Weights of a small transformer language model.
Size: 15 layers, 15 heads of 64, MLP 832 SwiGLU.
Architecture: no biases in attention or MLP, untied embeddings.
Training: a variant of Muon for these matrices, 6887 steps.
MLP neurons of a small language model. Each row is named by its layer, matrix (gate and up: input weights; down: output weights) and neuron, and shows model dimensions 496-623. Each number is 128 + 32 x the weight over its row's rms, rounded and kept within 0 to 255. Numbers have three digits each. A neuron's up and down rows have the sign that makes its largest values positive.
After each neuron's rows, "fires on" lists the tokens most often at its 100 highest values on Wikipedia text that the model never trained on.

L6.gate564:128141156154090151150187169113097122078199127109173114132107108136148101108161147124165147144106113051144172118173104120104121127164158104148101172124116116114175139142159112133140178096098128158169170148141092132141117142153116098103134119166105069074164133135140144117116110157172151087109098132136059159138159135057130131116139157145103107172148126182196104084114213108145150165144
L6.up564:129108104088173119112161143118084109085167085115099110176085167130107079070168107093121114143121129073102097184106181140131065118092199096134158153125134122121125127184171109054072142194120159100156111123131117072123125152132166129074103083105103169181131108128078127155093078156155163092119129146153110134048054085083112113176184176161103147133161178133129140113183089147121137178149
L6.down564:159116144096111111110169163206112123114052144107151104164106101109086055156240115109100168175131075144128059104135114163117094092103153090123098130063172184106113148158166115084090097124185173104159072104104122115116143136146134124123016119145111174079142111099111102123127075124131114081142112177129096076108126083097138103150124110155126082140137102099127105149096091179096160134124
fires on: "n", "1", "bo", " Ver", "ren", " Sc"

L11.gate384:082099110096088105129174098074126134130161136093132132128128123123105116084030026134137118102106145087092078089126127148160053094146090121156094116149140113116114063095165153130137110108153180111102146086169151116157093176141134118084090147143093152152086089104105163107055153105150127127059099053112162105116086054155132108148174138155097090180070166130163107135127148135115113175066
L11.up384:119061145101077121105123144121157132100125102126102124118086138122159091109130123141116075063127097111141091110083119131165117145109119104129083126190086081096109117182160134111129117116096082171120110208115089026148156094109109166149167125206093171098138094162141104118144088042131098143128120102126048139123169143165098113088166148084141116168120069087129174163168165164125156155111
L11.down384:157123108146156106144118141157208128144136154137158133047103107098134081109142158137124218069133115095144047095127151094079197029098101139119191150123117202068162151179148113129092101084120067132174102128090059207137151147112122159095064100104092144143096139141081147182074081150089142133129097079105109160163077112108128125073154196178143104118164164137160123086125098188082033152178
fires on: "-", " ", " un", " c", "en", "g"

L3.gate314:138140171134122178105131112179155111145129158125090133071123139149116161098153183105098139151114143128193115089136075118136107141133152161140131138141138163101111144105175156119159148092099166123147128059087126170127138133155166102145137130129127154135156110109131122139137106101104158142161061171138100117125141124112182146164094153220097099116144161152158099137097149203181119136080
L3.up314:137123103154158095146120129159143063154100156120086115143154126110036080089155160117142115219080138109157109176135123159096139087091146124145135157132108120101164126138165194091139068136079172132100159131159164107098069167110103160155109144127096148130131148163132089127110120192119085146133104185170082099127112114124094119129147188124121127115166083130091138156144098046106121188082
L3.down314:137182096111119175094198145090132124082122164147130165138172121062093108126104096130123170110135151077065176147151144049093104152112148124119075093115121102123178141115132098091144120074112137123165174092065158161178080181101092140108109174080172165117110178120126109135164181111102079105086111172156144140102126130118199146130079120166145085142136127175141129123090120165113119184093
fires on: "0", "1"

L10.gate111:101175160075111075085154137180121142110154108187125119127094129118102165082175147133131161128173102107119093085069148085060082184110080063134072135144088185113151052167169153066164079149157184087133077135138170146141176139137144124163190107150163160116167099146123127086159166201096024155035120132107109092158098118133091144127137175180118083142151114190178170141070159163128128163158
L10.up111:113184077070172107176112138144207110197101097183136157157103166100132156113133211156110113178071142126104136062146105132160083096090146181163096146121106126116124076140085155155117072126119118156085117151159160104173102119115162078017135108133198125142103125133138112114127173220073151161074070151150098132165098129082091143094134153093064101142140110117160109115162135120126143101165
L10.down111:117085135083147104089085123123120105144128113123120098113118102126087173151119148091137108098145221116135092086138135154151159123178122077100128164095139039135120174054159148169108108184122102165134093127110101133140138109141131156155057071126126143191125148105156154140067156105133123162077105128143119065129135169184120125116156095112074070145159159106103098161130151097136113150167
fires on: ",", ".", "0", "4", "7"

L5.gate12:139116170173118067155094125116139168160114118113080129153125113137139121103128168143123107078148170112111083090138151155125153092091165105075147065172126096049106109173120123078099096168143105084129087123089145141160107133120169115082103119152171122140098148098106108097067076121093129143096153160069175102051154126108137138130089111060113112133033136121114164114102139136120195165161
L5.up12:130091155174071086159075098121138122117109145112082122101167157139081112098128102100129147081090152131110180119120130134060170146154161100133146107174139176094164104143083118161137123162096145177137093151153133123127140183116099114091147094150113131112104123147138159136127069126143140141113091125084086125108122190131127066138101146109197094187101102124161089151166109110071144119212
L5.down12:103150075168157089189155124123133184117196188149162094131123070082090129133087153166108152159149137128128131153133127191100166097126178107178049088151082091101154121133146147120096134136170079144158182119093137124165064140157148146118144079151165126159171135100106125099143067162116141169060159118075128121104130146138163088157163073126125139194165096092148163119147160142142109169173
fires on: "0", "1", "2", "s", "ur"

L11.gate246:134105094113100167130147147177139117135168117103162147175117171205192119136130113134139082172067102081093183070134119140133110161158104039076144161074169122159081177129075163115167161170148108072175131111123093113151096142133163115061022140153114127070113147150143094130055174075163170095102173140136135159171112155091121119151144117146156095142105136114077084113088128149165138151154
L11.up246:136121089104103137127079175127123107136161085148158178061139169124132159078112090158118155138153166109127131097123147143134082125147094064087107174125127124145112127196098102106089119145108100178094132207115198104086123132037175130125108191120082105101095120118096072125114118141106140153137100146157135133076183140126116105184119220152130117090113149148152102117075077114089169073112
L11.down246:131127125117155120149107120103123142161146113115146194143101175145182109126119096063148150146117159125135115112121139162141137160117136140086182118079153085142160093174133129119096081149161113095190113129149181128103155135160079118123187112099176137111165149122079114133143074125093096105135099108137124151122132106117168123155179158104163157103087146135169137162142180112100139191145
fires on: " by", " of", " in", " against", " with", " to"

L4.gate455:156149081074089135155168164054138152115119149114125113096132135126100176162164112129099138067146158143145103147090104181116098133103140090132094135158053112124122156148093196168139107071125148152123111160088090149078143060085153114169137152130067096087156179152139134195153127116119071145122102087116118149117122078115163169108139151124120131126107155128060108185214138079139119154126
L4.up455:161097123120147157119120125136144147131108151153114143178118119128179139113199119128124107144147059129178132122158143145142095119122091081139188117166163144147108111103069099159096099105043148117131146119191126149101120142157176148102162151146127061137196185156107176116100133180176213114133110127126127102122150098143172103131079136128168168126158121120080239144142123144153145161103
L4.down455:114097151136177141102157144129134142100105144136130128130148126157123129197149110100095151122147212119170149137112142166124142125133071113106110187154032129135144144142089176126084091138161077137101133153114170134143107141076131129147128128163165140132163125111104118116131136140073140118124107171149189082098104096112122138122058125100101139190108147113128151111145191082105136093143
fires on: "\n", " H", "1"

L2.gate554:132168134166072100160130172068136143067128133151103200108136114151132148118097047150147140198127084140104118047144195148138151161114165151116104105115117111174112095141113166138142112136123149115066178184098130163134121150144075156112085096077140128144084138127128142205183064117163160074101154120095119132160112151123074125145111112112157118110083083154127071115156077102176139156114
L2.up554:108140103171114123167112103190124127096124144101121107075160158113121102128138129142158069112074156090192155107134056129092115070115077162124124116122148082147132133096110124141135120121110144151101052134112161173170120138129173093132133141163163143111154119137159070096149110079086135070148158077104085119153099113155136124049136114140161097107155101144188076138116162147166094104099
L2.down554:118071083085139159163138087169148095113178204160093078140135139105142126205102145104145122101143130121128090108099079159084154120140084109114110094079118143164132122144067157139145171155135087120083158066143121097112107077123140092177137147130085175099104151111128131127144120141148096137116169079172083091151141154149130149175127136118107137120196160062132089126191100144107142160121
fires on: "de", " De", " a", "y", "a", " of"

L11.gate215:180130149095147141141152106077112087107132128181123129188093171168070123149112143125127165125126120128103138100107114151136073115120088146022113145112135108122182170142083122161104139098042148062143054116106159130130154127152154102119139099155133138110110070129194164139147121135161144175106105110188144156147138170167153079104103140100096177079133177130168146121116200100141088061147
L11.up215:174134153129177179119095148078114162126158119145185131112100091161131093085132055155160180107075167134090125101142161159106134107143077129080120116091119140139162103129092094157162148211183157095122066080174105154147128170169147068171110104187087128137146157121147100107074092094139170207088157140083160172179131147145127162173154189155111116098117149108110105149194098116157055102189
L11.down215:157178148104113115124129143102097119117198116184116138164105095178048181145119131130163143191112066146131124103138154128144146156157099170079153092154175087142094125118141129194181143136103111061144100150143079144116076134089126083133105098104103152127151134132146112167088159090127152115124115184138137096032106098119155143195173099132123115115061154110128127156112173104097140134143
fires on: "-", " |", " –", "|", ","

L9.gate663:175135085114105106099123109155094104108142113128093112108163116151084146147074186156107126166107133116103175151137146147141165133121118150108119154149088116173122144103137133134134152090084071160130139115133121163117107094160169128091102091110151106124118112117141179186101097090106147090145092129121089117050110080116088169160134140147112117137153190123135085110153120157133087135120
L9.up663:087134133132167161113128142061112152125125151161145140152114080128168153107145065204133147131152164130098176153119118115088116146186122118134115158150144102158100115100121132144133107106169133103120141081154124101103093129168119119189089111154160159116123135177119163154144093127124142141028150107120087146148132156121077175079136220153168121108094134101085156119130079193107109069174
L9.down663:124123094154117114168079171114091111132130123138136168103085111116081204117132153104143135097146081131172104142151229108166129106121136061144082122114089085039105113093145137107102168071121066098084091165179132112114082153135208114168115084121100149159167176169132124130170111107159134178085141125111130108132117137094093127113106153190125157111091076159152202099161148136105161137110
fires on: ",", " |", ":", "-", "MS", "."

L3.gate356:148110123160122118160129201107126107142096164101123129101129138128098132128122166112113084039125096173151217109162153139134119107146149184140091118131113108066096082107099085170117155126148172181104163106062098181129078080170165148092137134113095118121132151118193172110166117112099142150067102075102098163187165095146146139136133164175153145132143152134184140143145145155146108083137
L3.up356:178125135101124135118161127101202134149087167139133110119122108122143128135122167158155123083115036129145100125138200158144151103141142148138141106140144149086105119105107128176092132136098138168122118102081188097133160122145095093116026135113153112144120117113091106147159152141167157159171127179151142129158117106146145150150110128129112118114161129140147090104108131129151122197090
L3.down356:148080115162165158182098177151150165126139118166092141091157123108114143151097117143135081165180131090149091151083146123121158118154136131128077134146170127094102141142113085061102062156121100126164128136120148133148120132162115091116139116186118125124135131107139116236128143050083130098116112060124085168138119082103168134161192092172139130110152163170126058065125167104154162077088
fires on: "s", " also", "r", "land", "ence"

L10.gate805:097118113119111147130113172078101125088132087107088158131119136129106117176122100125127168080111101124099119187114083092196166184114089147144090165145143146157116090103044184190169137141160126111147119108151141109138107167108086123141157107155130103068102098189148125163133197147116110072101136182109148100103105115123172165108128162155079193146159176138118122148165137173087122160133
L10.up805:045131100140149127152092153111164079096143143146092152070166027126102190148159068113157142143126119180132090143128144116153132136119197074065133124193125118107135120117161161141136133109152095102142104087074165121150130109115114147154130127136059092164084120126090121147186142160096147118161126097053141099139131103110121124089148150137096152158156094145102164126061144189114136096147
L10.down805:071203174121143181158161152130133138157078118108073075165085157178103086088172126110075132109139137136143138166126150096139167144126156160162082141132092172104149161094080081156160129138154129133146143112156140163090145116179151085112147162163173156095096104150089134159140148101104157120131123095142052145124095106144133065162166133145113141157140098093189105093112125127120070135152
fires on: " G", " W", " Sch"

L3.gate132:125143168130115127093162183108097125148164140139116171082154152101078150128137124067116114113138117167088116105088096088142186109116166097128104156071182140145112151133139146144158066113113092137088163041079117137079065150135163139140128158143106161165145104119194141142077148093160104150179092143115082154129159094183138113079108082116084119160134175119154068099116079181157163125191
L3.up132:132147095118144131063116156062126068120156131156124089088139156126047118150079096078108122122105100108153064130126160077149158121179159082115092136131138127151112168113092106125145147192086110129107130070109147173142201128152136091147123135157144190155128082186139157114154137114127168160108157145126080106119075131173172106117074091178118107138147120159146084115117102202111112175098
L3.down132:134147097150118150124122181111121095110074124115131126148154143131118110142092142143030089146103135077137118118109141090118173120140168081148067092086120118102129155087113144117107117140068173140100187141062099176123134115185123151120109142115106124130091135130086170157108165119120050123157105126089123128168078173099103121125141137103198094158094095147181155155089107158124074152056
fires on: "al", "er", "r", "in", "ine"

L9.gate427:138124081146119181153203144187110131135119145157168177152140134180107135105118119069120101175129158099098134100139060143106173137155169088131123136117124119168096134120140104168151139160127117102129132173143166143207097185123128139135167123120092131144120104124055109124048130066154101130191151158091069068073104131155165107183093194138214132141091167138115166148134147122167131126128
L9.up427:138112180123104126110142137141119115147145145151162201144147153120075153154089091121149083144106110083175174060111139181124194094131120168192075064143098131147140139150128091170155166165130115102183150187071122153183085161115114184116129139102174069045183110120094121129076088096142137162095109148119097077105108180149116147168094153145144125122112113132072149073133129071121134085119
L9.down427:146117104145188115186123169163127136101090167116127115098093116199137081142129123152142145145134138092138189101119164111160121145088086088087114134092104106166155184125108144125160170127137088108139168133144130115114131142133140083144202165121131131087121102119155165113110190049143140116106132107184158166107079106125122081141092159159207201092125141106139121128164148149169110148122
fires on: "9", " of", " in", " end", " the", "ing"

L6.gate108:175165145188088121111179134075077073102109073137141162144168175196140116113126082154146168067108090143082133136173163185152126101163136150121115104086129085147140124181165087165152122106125160069130184188144142218152151126155113102108141149144113112099155168127145121117164122124112117122127124172085116101120116150134112113159125130061124142142097191120151129105137137153117116157065
L6.up108:113131154118089140100162158092176128070126080146131155071105122145140128085095080185183139144124124114140116140136147145160168109126180178207176160107116074100054132103144139117105111131124156097157146109105167173138159131163172092142120111076144128111085122078101099140162154107168167111132129103150108071148168161078120101146122160068176097064111141105151106138092146087162103123172
L6.down108:103110060145122112118096098169097106087173179186129177123150153047095131116072100168158167168197123187160138113117156103144191166139172099070165116110159084127149151144109117166099123163161156104142103129090126124100171145148153131172204158154121124075096126128101107066159124082173141095106115143139130132147117144151132172094124142180093109094160109124130096087137136130154076127123
fires on: "o", " in", " of", "a", " to", " by"

L10.gate17:059118135120182091107110156149131146136133105156113188111105115077197128168130075132086126098101158135135055094110088171135117192088109083151073120143118103151110105133131122078131114156114179150100143133133097071091075129116163053155091147162202177148078107128098183057083126179086127125124119077091073137128107132118125158091153137127057145142112117121170060133122163197152159116104
L10.up17:108090137160143130137062070166113107172147131133131122131145088133123127198183055157157110139097136097134169115121136126160135152116134134153126092166166134140096078191127078127088123113082108141085106184157099143144132122052151103092155133172196145144138116073138140112137145160097112131099113147148110067064127100088106112094118178132100064156142114162178161145126161134167089126118
L10.down17:146195123115096147120128090106127137114125125117078236120142074106124144148124149084128095081102171189162140144116140141147139136063151101100114203115152096096111137107139114124137163143122104139138147149121092159142093107102111046102108074149183124113136151111121111069141137158193141141129153136083107145076161135115107094114122131105103141174103140175107136135165113165109075103083
fires on: ".", "5", "3", "4", "1", "0"

L3.gate712:136149113114115161116146128135088117198131137147140136145159132125142109109114143142141135118156095160177087081159157115121108092148109176123127139116094097148109130168086108176078110093078143119105174143112138138081159126185111127136159117114194184131108065085136161101090073171138124185061086031122122134112134113093097137189104151156145177083129072117160075059171114162151105166091
L3.up712:155149118130118067182107093109049123127128111162128147109087152145115137177158120135155131077170147208151132124135065139094127148075094159086126151112109162100112119177153091141119136114110113156113147115113159178138116171189065159161127143138135185150158110079154164111114113097081117137077104148158139142151121133155163194147139154048170132122112164095083103129113129132163094137107
L3.down712:116146110083143137184088141097114119108107172084137104165053179106113089172146136161081095117141131148088122122182170159151179056110168149102147116071167150078109110122140094183142129131080127125157160120134172134126082093178100093117142119090087165086125153221111143100170176139102088084183086144155148175166130143179175105150141097093098149138112119148167226139111073145142168170126
fires on: "s", " War", " II", " war"

L4.gate198:165145104167141152157151109150141170106157089139130145107104082179159107117157173156100141193087132126140163187075134101166096123133118179082143119098158108096097096154110158121107116087183078148131174119114126126116145058178144120112136127060139178122126211174105158120051160132106165156092150082094187132090087123113129167191168159118167136084120108079118094175076119174076116123067
L4.up198:060155149175098125138211150107113109064106121117154079118118122146126141052172166143110119145108114143100158107112164107057197136177084140096119123140110107148083201151133072124137136153159110159125120115117131048132143091151139187148163119130129155114134166111150096143139137136081120092077126143057116039122126076200106137205159090125145207148064076120150172143098244099140174104153
L4.down198:186096153110102132173123120102163130133097135127147093123102137114099066078121150156099110141145197136109112121151144103108092192191089151139115124110088159116171107118114145123118187200178188141094087172134110111149120059135120134098137132138102107083121178131173145130142145145101174071121125092145110141155150129093137139084103152113124131164134112122228110114195141192059126181134
fires on: "ing", " of", "ed", "o", "ding", "ary"

L4.gate86:174138112132147101100128131103114090140161210203163063183133144100145165171104157199168141088120099096089171117100155187116132085146138145119102088144105147090132107106136158118176174165125135078135136161178119133128105051156145153097126114079100140127196127064158129174137124140098048181092066175086162080136171145110109069100129157128187122142130178159079103177166176162197111106138
L4.up86:125132071109149081149146128149133103094156122100101141104149097140143122130065178132089099134167146112151155093111116116123107084150087090158134103066114140158185169106091095141110141119127100167103145137117115122198089114169138115110170102091147134142134070108099129143180114167181118180153129107081130117121090107082122118081128102124086121159133086098068150123129197089117088132100
L4.down86:105123157111181162113186107124149138132150114057117176170173116096159173105078130146115093148150097101157143085094088124158131096158113139123187089114140090120134116089144156121147163158111086120142154085170142117158186118099108151124155135155133164179155114173131144190199169198077054150094135136107095142075182116140102125135118146109070075103174096198083180141166133104148117104126
fires on: " to", " \"", "[", " [", " of", " |"

L10.gate202:132171078165155132172106119117092082136107147141139167145182110141060152114116120131102071077141000155182126132122182143111088110101154113162154101101180134094132116121078079157093135144172154125129177165106157097181087093130093134103151148112157166121134098126102123113076097166080107108099133117116157178077153180128165122129100142076122156126113083117107129080220146164145036108185
L10.up202:179159114163081083108130112157120099148196126185100088156121143139136107110163120138159101052108137171113121087106143135115068147097115115133082086159149118122135111144093096131146111121082091155164106120115088105137109162101129107137100090100075125113130104078145199147103102072147126150131085163135122135177154102109137144123180119100118136151162109156126104129120193117134091129191
L10.down202:073152153166125078108113170126143161074130113166125182087170131127142147158096117160151095042173086100100170173131192156086095120195094103132120112124133137078099113155161127144136139131094167124104152124117097161178071090159128170102109117130108121130152125153147074090103123103134200148109125092103135160125127135087138113171140077115100185134135134091128107099109131112135117153134
fires on: "s"

L6.gate596:079108160149128137135135124142091159088109176128119177074139111107184124146137143128147170147159120131127134130140120136160161145154113177100128079154132156129123134078150134114196080116144075155118121105139097087146093124166161120141124090143154151084173189080132125123131071149124111168120149162101131139070141118120137155094128058147148114179123130080121153139131159153182156136171
L6.up596:140139097116174110126142132178133124069133142126120114145177104093168146103127158142164126177128143093142188091115122160115174130184130188123141138077153138139133202091143127145186091139108046074152154085159067125090112127164153122061156150137132127145137181157147166119182094094109130145140183112163166141114123132112079143121083070164135068164156143127155125177161187139146134129137
L6.down596:176102148092141132157116088150119132118157079112151121215125094114159132141129109168187131173114095123125166113105135145149142108146139199165123142139106123141165142150118181155119168120140106131184160141158116095116125120105119146120106161111139139099131161147089162083167132119129145164160150154119132112157134080111158139080149100177101094100180096147162175077115117166114106109097
fires on: "\n", " in", "-"

L3.gate340:148159176075135108113159088145165147072117133105130124086119073152078154046123137164114121132082093146132084135121098065122186157112121099044097132067131094114108129127088139150190124056126124128148086136084203117106116133051119126102154092070091128122109165094133165097077099090137177099096086063159177148142151120168119175161131157094158164173142137063139118148168111187123143130118
L3.up340:144164136092165164099097120059125109121184076107127169152077147128117155128151121185132150085120119094128100170080106177051129144124121150091140109108151112133189140121093153110194102097158128089148165115140134058156107131134136102172124103104108113103090133063151129139169182176085159110124170081085120152111131125180093112156156135116134177131154164142136184193150105164154153111090
L3.down340:137102179149164094161062062126135155119076125126076124152081127102172073112135163132170153176170173055158100192146126125097162107144129127128188086137137132179129081136092110146097167148136132168154112139104142115110141157115054105078139060113137126112106187179142085141128126059044167070176138059125145151121103087139144130126102128090105106161146148145174054128157145168123190165148
fires on: "ing", " of", " for", " being", " get"

L5.gate568:115170143069107045092121093113115095134092075091218114163112108174135104130044139158099160074144148138093151137148163111166126080168148147101133092155126118134126139096122139156150106129146113138154212120114176105100121072107104097166082119089141182141189085111148132183139124089113132129114107133172219132141163054137141165164144184138162107136115154142119114120114133133160185167113
L5.up568:138103156141059179155145182102155101158143111088070065123103101095144090114172102072101213141181071151125155109127127120159169129076067092111155037081124193137111114111150093118175041139115076164157135089157151099176154152139141160161107158113104096140164191121106129129131120082132168116136084175090101112117121114153133144094105168135129149150133183052153163178069087156088141121105
L5.down568:125154122096213108159146219065113116137152205143129062127082170065147128158128131096111102171121102124153133146154132142168090049126132124086134118165118230138096134174155147112117130163085135135142209135102124090132150157132167111115144137120080156123132143055094166080148193188109126094139124190100132107120119110152126175133051084112178082140107072152094103134093170134103155094144
fires on: "–", "1", "e"

L2.gate544:144152129128131131147097155139184162116127154098119145103107176102162170115148129174153192147127109092085084111071135063071122128139086108111167162130123080112090094130107137118078086141142131074118162121112162100081172097133101180120147098100113180196123181185111133153076128134103109197117147065131106154113161114140123168093100162074140146116096070168162135155165142175153120057107
L2.up544:099185130147119105150077165059114132159172176169094116061139128142109072066114143087157119136149134179132173139144161168085145185106093169111155179103137150155088059110112079148176158129117098102153143085157136094159157167137148101082164146139136145140107096179172070088142100116086116175132139139126106145098176080114124152144090127175120108212103164083131162079126167172163103142140
L2.down544:161097154136141105117158118117135094165093132107106145137105124094100067099159119150155096128152167206131156173158175097132149143116109158088074137102160152148077089085139162123066182175121179102121103141137108087132087112096123119139111126171087122105146085131151072166219124157115151102141132176156173103097142161097073149139107076106153157142095150150164104078071121127133111135091
fires on: "ing", "s", "ting", " following", "ding", "res"

L6.gate572:156142135107101105112119175082114105165077122112153181171219134170098169127081100127113159055143162158104104123179103117086159149169125070134109194152155121136136104077114128161124152096128098192143160133100126123152141112104176127167152069081112092159126175092138081107120131160053087126151056172175132132153146173165072139108047124093153149180121165137124146161166137135080149087115
L6.up572:161142133122082143142189180101130163082106143162165221097111167180215145112109108086156092122015163109086115121096145103109169111115137085131115122191181153128127091095125124135066104172128169112196154120122137116112127163172132123114113077113102139097112119121070129147157085176025148096094136144141134163188076204140119176177141126117103127139149092159152098107109125114124145124148
L6.down572:141160152154163147107084057139106177142077141153137118136082158127125145150131092125073120123131148147093169181135124237123153144175189121095194117116121141120135147150173153218150167117116129091167134116115089156156130148059143187108082085133105149050148122115136135177137126180174112074086152158098135089181104117125172117086140127204099097119168144138132148131112168078166152127160
fires on: " in", " of", " and", " at", " to", " the"

L11.gate503:097150128108123118159143181171192143125183148148051184070178148127137092195141161165111133122156162143134103093122220167122151172131127171160097166156151133165108108139135152078084147150110109162191133066140149101052160127161165136163126094136159150102112133128099139136149147084216152126125176081120133140161115178132097136119141128121114157144105100115167145125084120230122120111142
L11.up503:093081133159153096099114142095136172090125112157128171156129157080165134070174129103140157089134147131157122109127150130148136165127154182141052159159105141082133130122121131104126122132156104156102110120125117115180169114143143128116158140105140172146072178110184168147077119100163123192136131092104160092061087193103072119123145151089072093145153129170117148094143096130171164168045
L11.down503:106120129164118143156107133167172111120137151134100213134119146173108151170106163107142077113137161128178162115144128155143150160147206061136157129113101156146141161137128170101127094139103104151156118104110161150132075115130136120139076076150131108145115163156170102099136153110170171105094121131118062115172113128114146133165092159112134088144108080142073051048100132149128119084133
fires on: "4", "5", "3", "2", "7", "."

L10.gate101:135117081102145056142106120136113148094151143108140148127154163075109146169075097163120149100163117128113139126159112120073167110148179073172193113177087093129106158161116113178073138157180152149115111122093124140134052145119132056099118117188126191129134088102158142125155125163123113138134133164133155111170145139072119151094116131112111148180135113093114139177179126114130109126112
L10.up101:112141136115193123127131066108135123094156095172118081129104129086182175010132083142112155097167128117153150096170136132097130139096085139184168125057150106112067089116123162080133097151149131133104126159137100110109141134189154084154099147091072166109132211108098087135149195134115197121105157116135059146142084162167121187132163135093137182177123093081094114089121144162172122124098
L10.down101:144148118117121086158150151112105135134132142133184093169143130128080130117114144134116127143116125178121131134172146132180108111173079158137157173142183165150165142143173141126145116139091140147104186154176174121111139111176082119111100118189088147095088089114114058074124155101167083105171170160100149121126077138162093152074124167172191138112130074119093083091108146106151146138169
fires on: "9", "1", "–", "2", "0", "4"

L11.gate632:146161138071142184125117113088135172121177109137090144149089080174103153113110154126125138122124170172167201080056065095115115150127128153047127143121119092175056202130164159160139084103085159103146148151169101130178133190165153144136166149122133177112158111187160089091153075104143134198097167112163111110127121085130114098120123075144152071102151164119162160164132156156085142133162
L11.up632:119154070163133124176092135046154118109133081136186142143156171159087129130182103117163142103143161161119142115109156111142101134129142153178104143119146118113132060112080124132153121091101101085113080134151146184110127114125145175176148114064108119168210083083105111152131078177095146153082171151126114160136123088156100147103150147182187177158099114152131095161124144124123088112084
L11.down632:184147152124111122130121128087122101132154127136128135130152146091133140158198108185199128116099123126123110088114100083116093077167157159147142175136122089133147128137121107114143148092168067115131173151063129138145123134138166104119165122099157079149178119116130203095121105130140199053126121144141103161136138070096159096140133073109145093108163128136175170148129176096042090097079
fires on: "-", "|", "d", " Ed", ","

L9.gate668:113150115135096128145145090129125189090092123093126165100076133136126121098177127128163126147134162131075128053063101076147147139101108128159106100081127155113178106076098090056176084139169128113127073112136090089169084118111117085171143098123127123069125032169178167102114145120123064075124130089124111069136117113140101200146154116085104153104155121159158155125106134180084093149124
L9.up668:148121154114123116128162160166129152119148096123181101116145142077102161135133185159132108130130123083111112108121108149151124103137193162111079139052163120169103101091135101118133100166142134139170195180144071117117102100143179086075105116146103035140187146122159159162150174120087112148110159174143163168145089145127087118095140142110116106105136165093126103135161061071121083144168
L9.down668:135123174160099182122102152134082103123114102179188161136130119187110096116139127127142082136154162125098171153158130135157155104087117165111114134076117133072157117083105110110142093102180134126122126140121134094145213096130086148124125142190136144173115139134100104133212122131101123140118131128142099136103156152100118132142186199140132089132150142092119213143129154161110110109132
fires on: "\n", " \""

L11.gate394:111080139073071112121141165175103134119128073151153050155133119129159045151120042073085092152067141085115145194075166089158093055168139153091114059146149097182103167190167148142155107050165113154159127171142120103107121139087074070070082121146123178114123125160167167143145175077153100139107136128157159150142125106084176070120141109153072061206175119151131088086107150099133136139126
L11.up394:148079145134125153163147086146152154108093188121111131148116122101119114123122163145112131135135137182176139086125171104089108094051122151122144108083146097114096079155115080041194080165145073147189143112167088116087182124102161165132130115103178162083153131152162148160139066106173186126081172150135120107106131113094097114085176115183113150149100189151127069150117102126160102115074
L11.down394:162143100097087114161167141167147142111125121168129122117131131107141110146132159132171139157130114147138123138136165141132180145083145139191196146105126149104152085138122123151153141137090125085149089119182090134119151082117141188093124109116128108086131139112166054139123119165171132123100103125147176078144146073114102173133165175127157186130084148155120100134061125150137142129162
fires on: " the", " and", "1"

L4.gate417:104110097083106146149122113153107147103167118116143099100126100126111116067141111101118143177158165136082184110127130109107089101192090176147136142114111123126099087148221143177189108112089142101115163152123126086141094095132170072153156113155132161131206071101134090124141142093131052147064134122106186093100177149133181188164129089130113092093110164163161168090140163155160170160133
L4.up417:129147094096086156138150123137049093117184111121139000130121094131079100028108164172153107023118075174127062117191072139118129123080088154116102109148155150101145123134215080124152096164127101188158124111160089117163095132142070114144067124147081156117122155157117198091131079106142119185100099156141127129139123152068127131169079132165098193175165145122147167089109109143137058095158
L4.down417:098122128162112151092089096138115097095201062100131056200146107145159130105099187125155082094116099159087119152148144126128100129118101160084179194127137077178149155102178122104162116076133088163165128149141129141141077086148131085158132126101123134187083132123114149083138159073088094130163104105166139142082118135127116164158121094142137080094135205164124071123075186111170125157103
fires on: " University", " St", "–", " tour", " Tour"

L4.gate43:188166136119178136109075128134121137087160161081090112137144133146139166131150149161098137131188145090100156136098131107133178125146158150154112107089158129141131142156156092097158113118126122155166109139103153107186102072000094103179137160153080123121135118185124151136128176086169078087159109141044104134110148068111092082127175160149164124085164137117090136171132110080126159112110
L4.up43:143126137102189136125090171178146161066100113103135095138134135081179077140135132141115124109111089141136163169150157118131137128181063135132099125069100098121112118111155192154127109180103125114163124159111138131113067137116100150182154071178136129086136116130095154111066158103070134155098165094155189148087176110199141119088133129127163096046149091112162204157134101087099119131189
L4.down43:062083168169142085100143170145136130120100136057152083148131134135102150130152148204124156177126147159087097139136187115094142141176061121154154102135094113127135096150134173124142143065145105135155133080089130143126189116092151101126065165162105142098102151125128157139155113127112080122127108063126074100141148136134153154139149129159094133132156129085169255154124061135145129093144
fires on: "\n"